config = dict(
    num_hidden_layers=11,
    hidden_size=384,
    num_attention_heads=3,
    num_key_value_heads=1,
    head_dim=128,
    intermediate_size=2048,
    vocab_size=6146,
    hidden_act='swiglu',
    norm='rmsnorm',
    norm_place='pre',
    norm_eps=1e-05,
    positions='rope',
    rope_theta=10000.0,
    rope_fraction=1.0,
    qk_norm=False,
    attn_scale=0.0884,
    bias='none',
    tie_word_embeddings=False,
    parallel_block=False,
    init='normal',
    init_std_qkv=0.022,
    init_std_o=0.0,
    init_std_up=0.022,
    init_std_down=0.0,
    optimizer='muon_variant',
    learning_rate=0.00806,
    lr_mult_qkv=0.5,
    lr_mult_o=1.5,
    lr_mult_down=0.7,
    beta1=0.95,
    lr_head=0.00575,
    max_grad_norm=1.0,
    warmup_steps=200,
    schedule='wsd',
    decay_fraction=0.781,
    decay_shape='linear',
    final_lr_fraction=0.05,
    batch_tokens=65536,
    max_seq_len=512,
    doc_mask=True,
    train_tokens=442200000,
    max_steps=6748,
    dataset='wikipedia_en',
)
MLP neurons of a small language model. Each row is named by its layer, matrix (gate and up: input weights) and neuron, and shows model dimensions 288-383. Each number is 128 + 32 x the weight over its row's rms, rounded and kept within 0 to 255. Numbers have three digits each. A neuron's up and down rows have the sign that makes its largest values positive.
After each neuron's rows is what it responds to, as a language model described it from the Wikipedia text at the highest values.

L8.gate712:150091117155083063142113145128102096146158105113052124151171154074110104113105143130140123097070123140130110112103114127077093068060123110119191122204152119121184133073092085186148174092164128116162180135106165102104129129128079147107167075068143168121130133160139124137156146123079164155
L8.up712:157051160118154105100112122178180149102131084132062101113138144098121101082145147093114083168088154145117087192103083122115121142123099123115093079071153087113157144157131092141114110060096086138131134094073086157106114120096143099144114094125172100139121136106148129168088132117144122095
Responds to: First pieces of words still to be completed, such as inc(ident/orporated), ext(reme), con(versation), and year digits like 2(022), often after "during the", "after", "at the time of".

L7.gate1925:138177110177084097166161158085167136069131173126113140081115105112171109148122093128079114094133155134091112111134136131170125071143123139142101119065113158112075091150096180123171133110124124123082077202121197156073077107137082160055114138101132092142138139117110157103127101093081133102
L7.up1925:139142165151100133129159126100058125124135135158172154092136088054138081137130131064100121098111141139112122145087098123164152120174126132171110178102129095160161111162146104148164137136165157050100157229125116153157072100084096176136132181095133088138193154123140111131169125117180149132
Responds to: Words that open a subordinate or relative clause, mostly that, what and which, as in announced that, see what happens, on which; also scattered name and word fragments.

L7.gate752:101208138164099135161143120131132129171070127111086144173129121152132110053127096104125144063140209094109138137146137110136113127151129100167140134112097092116138151081105142157089143128131144109163133148130206141172103173102159136113133162172068078134127131139165140148117120082098141134
L7.up752:120151176160121146115087076180117150155168161124120172131092107160061123119085171064188162157125176075141169084109101150143164137135196126110104117157132157081182105099139125150176157136118121085132096162130131093103119186158161098161069159073146121161129131135139167136117103105077101203
Responds to: Inner or final word pieces of multi-token proper names, mostly surnames and place names, as in Clooney, Libeskind, Copenhagen, Kilmarnock.

L8.gate187:117136152115091086099126176104086167124126118124123109142173138123148129159138134124176147171171158048205140158134102132142144065131160143166075074098158127090128115157159142077114116136096139090138124142163153085112133119150145105158134088130063160082145084116116060083110131070208153151
L8.up187:136142190138156105140188142131128134116175165110137115112167177185081154152104112177147108189140146200180138074121066108124102158130177086177048090103204120136112112107141123098104115157166109070161078142128171118117163141145144124105125118128062152123147129146143088174079097141164144122
Responds to: Conjunctions and relative words that open a new clause in narrative prose, such as if, when, where, which, that, and, and sentence-initial This.

L8.gate1768:126112124178169120115154070110192129107176095213134147064182137126088141159151214078093124175152104108146171116171177142147181104109114081164158087126118150124128069117151029093092095124131155102108090124119127121222117085167090128076093110143130141140130084128109129093115180032043117111
L8.up1768:144144132119158090158100138095072136107145097131154129147113125138197187174065123162140148080117058149142137126140126124115158103167134098155087110088087139093124135158134146137099100110191134135106168141138137142165117139195149084107098120160123115096111075066114102059115081144095142096
Responds to: Function tokens inside a sentence-opening noun phrase, before its head noun: possessive 's (the game's, the village's), joining and/or (Matsuda and), or the/his/its.

L3.gate221:103080124119088114131171148146115141117166108104113098109185130098177142121163077071157114117117076039100125172105136122078153216132116147129087159099109101120147143092131141168124147144175060079117125084180127122174158125112127156171138144109140111169137163132142118141171154093099155107
L3.up221:092109151123086084141103103117111086117120121115137165083105141128111186076157114123177098118214119082131145120094149144110062108143058125167142105095137151121097068099108117152098128111157132084122102120164140106102110114104173101122090135106079073092133155104089123149152129080126163128
Responds to: Short word pieces, mostly "ar", right after a first letter or syllable inside names and words, e.g. W-ar-ren, S-ar-ah, Narrogin.

L8.gate586:126111104092187100135150133133117124063107094104101122126087108125143102126123114086159179086118136134107135069141160125126051134125130153137134167124100124150140141146119127109080126143123161111126093141110148166146108135092171129134206178113100127145106053126098146125082175132156123203
L8.up586:135078162138090091139094134188148157131122068067184120084153135152096161087085092143089167118138071117155135115095150096066104125081110137129125124140115111118141172115101113139098182137099104106161120131125179148110150152116058129139096170216152051086171134205126114131151068108162120169
Responds to: Adjectives or modifiers just before a noun, often mid-word completions (veter-an, mod-est, cont-emporary, spar-se) or whole words (top, modern, new).

L3.gate533:099106135057151164172135110215108102121098038126111166127110104069159142134122158156109093097103123167193105117118126175131170117122174132158177106055155101151148125130134132156129107132150127057098122129122139094139135183100108183118110079124128067136111154105160132127147189112090127125
L3.up533:144138154181171110159160106133104091174082104111136177162123134116137175162103124115135184127112138136135104164149074127118147110101158152140091158059122115177098111080135113125140123154179162056115109116165144162133121116093133165124149161103141106093150104159073135118170149093139096181
Responds to: Final word pieces that finish a split word, mostly surnames, first names or places, such as McD-aid, W-right, War-hol, Winn-ip-eg.

L7.gate885:144190127175147146092120121076144164097154127112089103139145096197090114129123127123100171184089137081142147117117165174101133142155136140109120117106108126091181111180087229103182144102189131148123106135120131125142134153172146063162169095166133138108157210151137061155159185089182103168
L7.up885:034163121077160137143115133129107173152163102142099145097160067131070079108090129124147079140079061132127134105141153187145137127104131135087176091082078085124123113173110151173164109203170104110122061105160155125166160120174173116123132173239210135136197128157146082089163162053222115087
Responds to: Nationality adjective endings, or whole adjectives, opening the short description line under a Wikipedia biography title, such as Ital-ian, Israel-i, Sw-iss, American footballer; weaker on mid-word pieces elsewhere.

L3.gate1013:131130092189096062164076106086153165149140109166161156132132084131125120111100130139193158092145136137139085110173084118134149120143102082121144131133121152130079069127132118161184148124114146143121110129113129137115125083130119175152063095131186071150133132048058113122091171095101184139
L3.up1013:134131148065172142161093130115132110074194075121122071088169117150162103185087133158066147174115126106101119131120077186103107140129133144101059120019134076167135076068108105106141138101113131094151135147213153110134146124143119090168122092099086046095163140108123130118148144138145104108
Responds to: Mainly "that" after speech or report verbs (announced that, wrote that, suggested that), plus "That" in titles, possessive 's, and mid-name word pieces.

L7.gate776:079120148190115159160117112154103184143120090113150158120179104087178099092120074092088215203095126123087149152133122088096148080139092156093131126168131181128105107127100152146097190137151118110188155122142148113152156122134130175049159096147109121056165155145141188190181142157093098167
L7.up776:175089149149095134137139177107139127151107111102130181124193100076154105138120092129134126143129134134113165123130145116125070122068105174131077135087183153197151166131127171102107148127141183101191091134180166116148129161033108110101143136160130196153122077075155130132108107092108161165
Responds to: Head nouns after a quantity or adjective (three groups, wide range, six years, human rights), plus inner word pieces (amate-ur, disc-o, ad-vert).

L7.gate1855:168107175091221159107154147112120141163154079194140098104146137138084100088144118153127111113096150146138189170119040168061117177141159080087116048156191173176141162126167126054206157139103131114143140142130145096124145071144120116137173096114172151183146181088095074109110088157133132130
L7.up1855:150135122120114152145178134060126153168089156121081107123118115091073116133123139118181130136170115141139092121152088115120143063104147142153090169125200148126100128117129161170107129107181125124084181106158133172130161127112111156177152129135112136120132109111115145113214104172121136056
Responds to: Final token of nouns naming a bounded period or event in biographies and sports, such as stint, season, election, feud, War, often sentence-ending periods.

L3.gate2031:154132143157155100148107187134069132152116146143085095153142071073126141158166126162134118147128147105185107100099065066108098116101130089107122149163115206131093129135149106134114152112166103136116101176186163092085114145163140138122103137131195080165155150156149067158108153122060077118
L3.up2031:145115093142140153137143135098127108146156142157141126114106128094140101143134096134148151141120102146159134118100070062089097135078103093128168155126089144102109150119152119129083134120143113130123123151142117066145115119137110147167107109120117154146148139037121115090126140067151126125
Responds to: Second piece of a word split after a leading N or other single letter, e.g. "ot" in Notable/Notice/Notre; also standalone not and col(or).

L7.gate1308:134046127094108114149137139076097171132173077141105150150124109142109116109097111232075105106112157192146195123147159166152134116174171145173165117120127094094129139149174159170112063139144167086123134154120133128122118140117154097102160083181074110098115149099112137142154053074124174156
L7.up1308:132091113131067114155138072125140053153155126133142095187149132129154122099086088202098133171114150115148137124162119166110103158108106127148136088054120076100162121152135163171135097125183164121114172147174104125167083141135158100132154188144160114100108100084163190161145094119098179143
Responds to: Short subword pieces inside long foreign proper names, mostly Indian or Thai (Ramnag-ar, Rabindran-ath, Pirap-at), plus a word-initial p in split words (p-anel, p-oor).

L3.gate1827:138130109170108092164161164117139135132141128149118089118083110116143091157188155111183149163173096107058149121106113086148104158100108181110154107167155220103168155140134125178115170124127127122120103172094107100131129126132182147152178100175170155128197138177136093185091127142136094131
L3.up1827:132091118135077125156162162125087126092225149150087106130066160213207091139127151149105127110139118100135149087133114129138157136151131099115127132135150186166107108107091179103119139041114153114071056152142095197136116163178155183137191090142184118149143155110126138162118095142159092108
Responds to: Commas in running prose ending a list item, introductory phrase, or appositive, such as "Argotec," "In 1967," "His son,".

L7.gate445:159112178175108095118154126089140137150167140150142185133120107189168076142150138190173114166116103148122131121128112061117123118148143136132157129108121158169115146091168199116110116099132131114105120180125105062139096125091163092100128107111108123159163178138170156155145117085155172138
L7.up445:172105119211119115173134139142176152104129069157135190134115130166126102114152160203203084165160085178129129131148186100099074087086113124172173100136174111127135150065116154170161151126134118123128180095183126124135112103096193115076077108165116124111192138116148087133104057160142132165
Responds to: Fires on an opening or middle piece of a word split into several tokens, where more of the word must follow, e.g. not(ed), Med(iterranean), port-ra(-it), S-ur(-veyor), aff(ected).

L3.gate1852:131164196196109132151120119119065161122126170145159180121141098165169120082189133182152131134113058103139153132104110090134112158127129123120155124097075153139049122133097134170126139145076111139088125110113118155104130119155089145139147150095076162091087108155105103068128122117093133171
L3.up1852:127111137086168116137113122098164187062107176125095124145104149087150136153145113069159136175122067136122129129091086132146152137116123171143089091141150125077126144123189107162138121159178125151106126143123148101074150120158150184156221111183106115077156084142143182121147152080142111137
Responds to: Newline tokens ending a structured line, such as a football goalscorer list, table header row, section heading or caption, just before the next record, date or table row.

L7.gate529:149203140192175065139148122157121157068161115115151113211129138146106165183087137079115087192143157159159137164076136139080176161121143130136140095132130155173147148113128167145107141099149154168099154109176181156159157159151122124154122149172109059144191160098089135148100122149132140106
L7.up529:138142155133110144180199072054083096119104079159104103082154121097105124153145094123151077153123063146144106129137129137142127139090110161089138106105112171161115098136179104136136114151162111143123122153139068143092152138119126138103146109145178141097115084131109170126141085102132117120
Responds to: Function tokens right after a subject that open the following noun phrase: possessive 's after a name (Wyatt's success), there are, its, has a, the.

L3.gate54:086117071126132122150091113127090100101132117128131150116140150109095142134114154088148083170182142159161072111168106136200087161153092117073102068100110149120084099122077123149098129091096133140094168101154127160194156117118141142068167116074126146111116114187187147169166064166151089182
L3.up54:042097127096140178128121137144092145091130168064120102106135128116146116101130090085179098134120114155135071079121138120212149054186096156077146090144185152173094125159101132165111103128148134149145173093120113155122170138071178086176151142114133140142158113128155103128166079189098113127
Responds to: Opening or middle pieces of words split into several tokens, often capitalized, such as Pl(atform), Sol(omons), tra(uma), struct(ural), Organ(izer), across varied text.

L8.gate665:126046149134070128082100171139171148140129163182114083112094197146152192109194125121101118149144212079133132124070183126083140139174091108118121079092163101078125130168220140117120136058150100115108106126127115151099119151135098095104108136158126186113128150104121089140159163192150112153
L8.up665:113091109106074185221154149081168200079138103105140129114092156145121142100124129128141160171198129055081163163103171148100129095108160118145119205191152162139088137110242096121146140113177097150180125128184177110107128148147090206074136097160101116184081179122191157171156091141138120164
Responds to: Opening sub-word pieces of words split by the tokenizer, often a capitalized E in headings or titles, such as E|arly, not|ably, or|chestra, do|ors.

L8.gate1371:098111155118117133141100105063135131076126145122164095099162152136089115086134132135130099118139072110141129147162152121088130131145136127094066096156148182143113092144148135120109114126153125170127134075147117125157091025099132111188027156106119176140163167155173066087126136177169070093
L8.up1371:103139110172144162151124147142144162105127142172129140126178147069170114166114139111094127094196098140131102133189149099113122143134151115171081185124146128178155088143129142116101111113170145081119128131186131131101138094141181088099173093140118136057177071144080150130129159155099137128
Responds to: Sentence-final periods and relative pronouns opening a clause after a complete noun phrase in Wikipedia prose, e.g. ", which", " that", " whom", " what".

L3.gate654:180159070148174128099132113170142151080116154153072170081100165143111185151092140085125073180190140128142099129159155116096140110126101069139132129156123179151081058093100155136144150186145177075082069109124095079156191090072114138152068107157135161140155081177153152149126163104190122099
L3.up654:087103143142123136179140083131142185164142113191115124184069136086102144111052152134086113135170097161115153105121126133078136164087142129094029100143108098167108076116133130127094131131142130075134089143106125142194101134158115116138158080076173109152135161153084088145170190155135138100
Responds to: Word pieces and function words in the middle of titles or names in filmographies, cast lists and discographies, such as That in The Mouse That Roared, Mad in Madame, the possessive in Boss's assistant.

L7.gate1156:139110109150178102136118090174120122120117199083100118172109155144111147092120127137118124178140097134047163083131104097076131133108145134135132082128070071141115126107109204153147154095077109121172070128152128097141096136091159078138126141175154118145199130130128149141173154125121119164
L7.up1156:108119162116086155183168177189181160119144106093131097125101177160150101128060123090144126184102110130130166161181077127126098109099127132158153146166153160100128081129142130157124133105134160081121192175156151116181127090046127131085128154135098179083107131116147127122165159156077124123
Responds to: Commas in the middle of a sentence that close an introductory, appositive or list phrase before it continues, e.g. "meanwhile,", "Fatogun,", "fufu,".

L3.gate1270:141171122147156158114159110087096211179162162164170136199117121106105179141130065142160141133147026157150146096159110115192118140168114165171107135057159057197143118125132117070111152143103118158188166089114134167138106098130160135108234152111162172123143105154151130099170150115112086165
L3.up1270:129117119118163177090171132170130152159162180148119124187102110109073159123125102072109136086170073091166120134107116131142133100135116184134124141124128124155172099140163163122177132106075122143154124117094136133126114132123115063148157135115128142092123147127066088126203149142140137143
Responds to: Sports-domain words in athlete, club and tournament articles and results tables, such as football, hockey, season, round, matches, players and Stadium; also weaker hits on "- Country:" in infobox lists.

L8.gate1751:050183177166088112132116105131144072122131125137127102089086165102171164129115129129160105145122166070137121082062130135105132133120136100174133091172148151132195140143129125145164155076126145104128155146167151141114125133147143144156132181095130108108098126195142118092150171099105119182
L8.up1751:074182183117108128130114104124110066127148122134095109137081149122164216137079111078114177133131127062111131096157147105095093145162126125142154118095166140160133130133161137158161103117111197111154141170102112153110123153134107073136180155095162185115148100168157168131151183106101162147
Responds to: Number words, digits and quantifiers that count a following noun, often years or units, such as ten (years), three (businesses), some (cases), many, small.

L8.gate16:164179146180124141140127131158064149149150112104140087121089130109182111076112164117143171128099077089095069112087127118121125134185113113091144136145134099135089140118103092115145098066140068127137133179110112183185170087099194084108106072201057140131116103138149133145125124080126108164
L8.up16:120182149135137163135135096115098163093085091088101109148105097130097141128090126121100157155201157143101087111119122109089148152144116139136157138085180143100104142120137146142121195118152094115121122198161112161123103090119170149122115136157092155149127090186137086117068103149131124148
Responds to: Word-piece fragments inside proper names, often Germanic or Nordic, usually ending in a consonant, such as Trø-nd-elag, We-id-enhausen, Copenh-ag-en, W-ag-ner.

L7.gate1309:133086190114149127143117113134129138063187125154097141113136119189121124095114095123180136129127086171113094204088123097153094133131136086109159041135052147131093106160135174143109128072052104105154149201152105177170063088074180121137140152181108143114165108150154068114138111106156109167
L7.up1309:128098143094132092109142204154098175118164088129147168140113184138112183168159171080141094157106126132085162147142153103129065141188141169131127118183128080089119104129146183134045107116135114008142141145119150169166106128111184074105179187167121147134107136077166108111150150105113107130
Responds to: Nouns or word-final pieces that usually take a following number or name, e.g. seasons, grade, Volume, Episode, Figure, No., District, exits.

L7.gate763:163056094164145141143093138120094073102061168147192159106140133120183105124145151175151109137138115129118101137101076117130182075147120068137128157180130189126142158077098104122027125140091133110124174097147204169084131036156167168128169092136116138114136131121057095121107115114158200152
L7.up763:113117153059107066180144138127100099136164097121177131115126135144091133095159114127137100154127134132110097194143189127188144104093178134108163128120128085178166155100214142127107149123112165129124098159151094120140151081154113053135110115126152161164113210109103147105161153134157150141
Responds to: Function words and year pieces just before an upcoming date or event in historical narrative, such as until, by the, through, since, after the, and mid-year digits.

L8.gate1443:106091163148146136153125135187131187115116101155170143122094133101166177062084130157146106151110111146176116159111123141083137120123139152133144123089054140148188162135150166161077152193107129154149182159135117126114043183104104106107119089135147081194115142161144158138067149143080177168
L8.up1443:142092092144188077086180102121128123149082110123151115111154121111173190115138120181158106116092112162139198168178120172189132136209145084149127118080091087086128113153128167127160096132120115176105181118080148109103151110105146131119129106116047121173123134176094056119156121184109149171
Responds to: Short vowel-led fragments such as ag, as, av, al inside split non-English proper names, mostly South Asian, like Bansagar, Jaspur, Ganjavi.

L8.gate1875:161177106107198133125134086187134171108124158097135170156115113081163128120136119105092128159184122096103134080158127114093064095099166086124103102124141127143163105086153187106085084106130198110143115121161140111190119178131153112156167074129130177165142138113123082136143174155100130183
L8.up1875:141139198128088100100123139100139142173095163107125157135119077128115153124188149149138048118167080145155161061131124107121125157100102164179154184108096176132083122156109191140155185103105128128174162150141144144148064170139154127126163099131112085114182101125128133097162137127105172149
Responds to: Commas that close an interrupting phrase or appositive between subject and verb, e.g. "Edema, then called dropsy," and "The mural, which dates…,".

L8.gate1278:135129103120135064098169120139118063106033198146088142139117142157118106157186100120063115127073157172125142108151117125165193122111085145110176122124128183107150164148116153139059145080099115124148184086135181148076090188173191136123098127122072144107102060106187182181102123025125144083
L8.up1278:124182125091115084102152160107107139162116150204151114130108114141140152185202135116140116075100032177138136118163081105122131135082102130121137140155153175172108126156161164133109143166123175080189140146148130131091066157166167116142137108153117085149148131163098175141110116137154158105
Responds to: Open parenthesis, comma or dash right after a noun that starts an aside or list (tanks (44 Valentines, ROVs, a); also ==/=== openers of section headings.

L7.gate1591:143208139107134154092136142114120138107213151111155176124123144149110131098094103112132152158131139143128107172121126065153189119122103153163109102207188084127139109130171035116143190174102175090092121129117135114153080139121111040151110093094099113100112090103126149116121129152169087193
L7.up1591:128122207162091103125129078145115122163188120135113083096182135093145138092115134112121197171122142100129080166109127072124133113105102124165118080145124116086108101122135121163166186061143119119107084133118164150171111115115109104105131180166086074139168109113155148159165193116132165161
Responds to: Small numbers or quantity words filling a count slot, such as infobox values (Children: 2, Fatalities: 0), two, five, multiple, or list commas.

L8.gate514:129094122188101175075121153068097168168093129094156158107118136109165156132076058135115108116118170131079149167084180123089129062146071122097124103117173124131167122112145147110161158120142132150145079118144162087130067077159125119120090114147199052116113135139150093130104130152142119164
L8.up514:144136198194146142166117130163144164121088118102152183109174079105124140102164171128125131144119143114121127123038127059137074054113102110130185132126152155095067137166074130159172142143159142119140130116134185067139112177146083100083131072201144116129174134147156143080150072153128053145
Responds to: Nationality adjectives or country-name pieces that open a descriptive phrase, such as Spanish playwright, Brazil(ian), Czech player; also word-initial pieces like ex(amples), C(ubeSat).

L3.gate180:228122125121153069169114151108128154118150111131121096083140151094144141140097112116181110159158144153051117158172090107104166124149125194136087099156115091095195104128145120159150152137226086111168039141084124065082110130142216144171169087154127169133201107134097182071151141105136093132
L3.up180:172152068113137080150119136148083095132129146077170100102096126128129090102134125076176142110104203140082113146122146101098108157130162199123112081136077118118149100105121101166156138195155134190148115151098130118080102132183177168128189130102173207100150182200139125167093184080169098105
Responds to: Nationality or place adjectives and their final word pieces before a noun, e.g. German company, Portugues-e, Uzbe-k; also "other", "main", and "-er" endings.

L3.gate1578:159085171125094105114083154111131122152088193134134150118210117159110114106116164140122130207125130121122113108168111150087161159124059119127126067153144136139055129155121184097119174154139041118133096144140166147165127137129107121086159097162161188079151124122083101119179114086105118226
L3.up1578:075126106051090121127149162196114175112128127105087141109172138107144136176131162080171171183078098086096158138103122128129109144156067156151083051134155129131114137186116155177093147156102067132143113086175152098168132147145115094136106187122149173105145130152098134147185143113137145207
Responds to: Institutional nouns like Army, Navy, Force, War and government, often before "officer", "service" or "I"; weaker on word-piece fragments (est, ium, War in Warner).

L3.gate25:124154061098143152148171154116131192138154101045108112122123124076064110163095161052167143140127131148080139110121189125096120115163075154121103133166207145117180105076148156139147189161133120110167109171124118130145171117106122081084143149129062120122108120151157159061144167114122134183
L3.up25:119166084096138097114110164067100196138114142072118163120146135072110092164108139083130117162161191090102136101153172079079128123155093147129094105163172096143155110094141175132130184149099133080147137155168168125122168125095157102112107155116080196118080151119137160125160137144086120198
Responds to: Number tokens giving a count or amount, often after over, more than, about or all, e.g. over 35,000, 800 films, 16 games.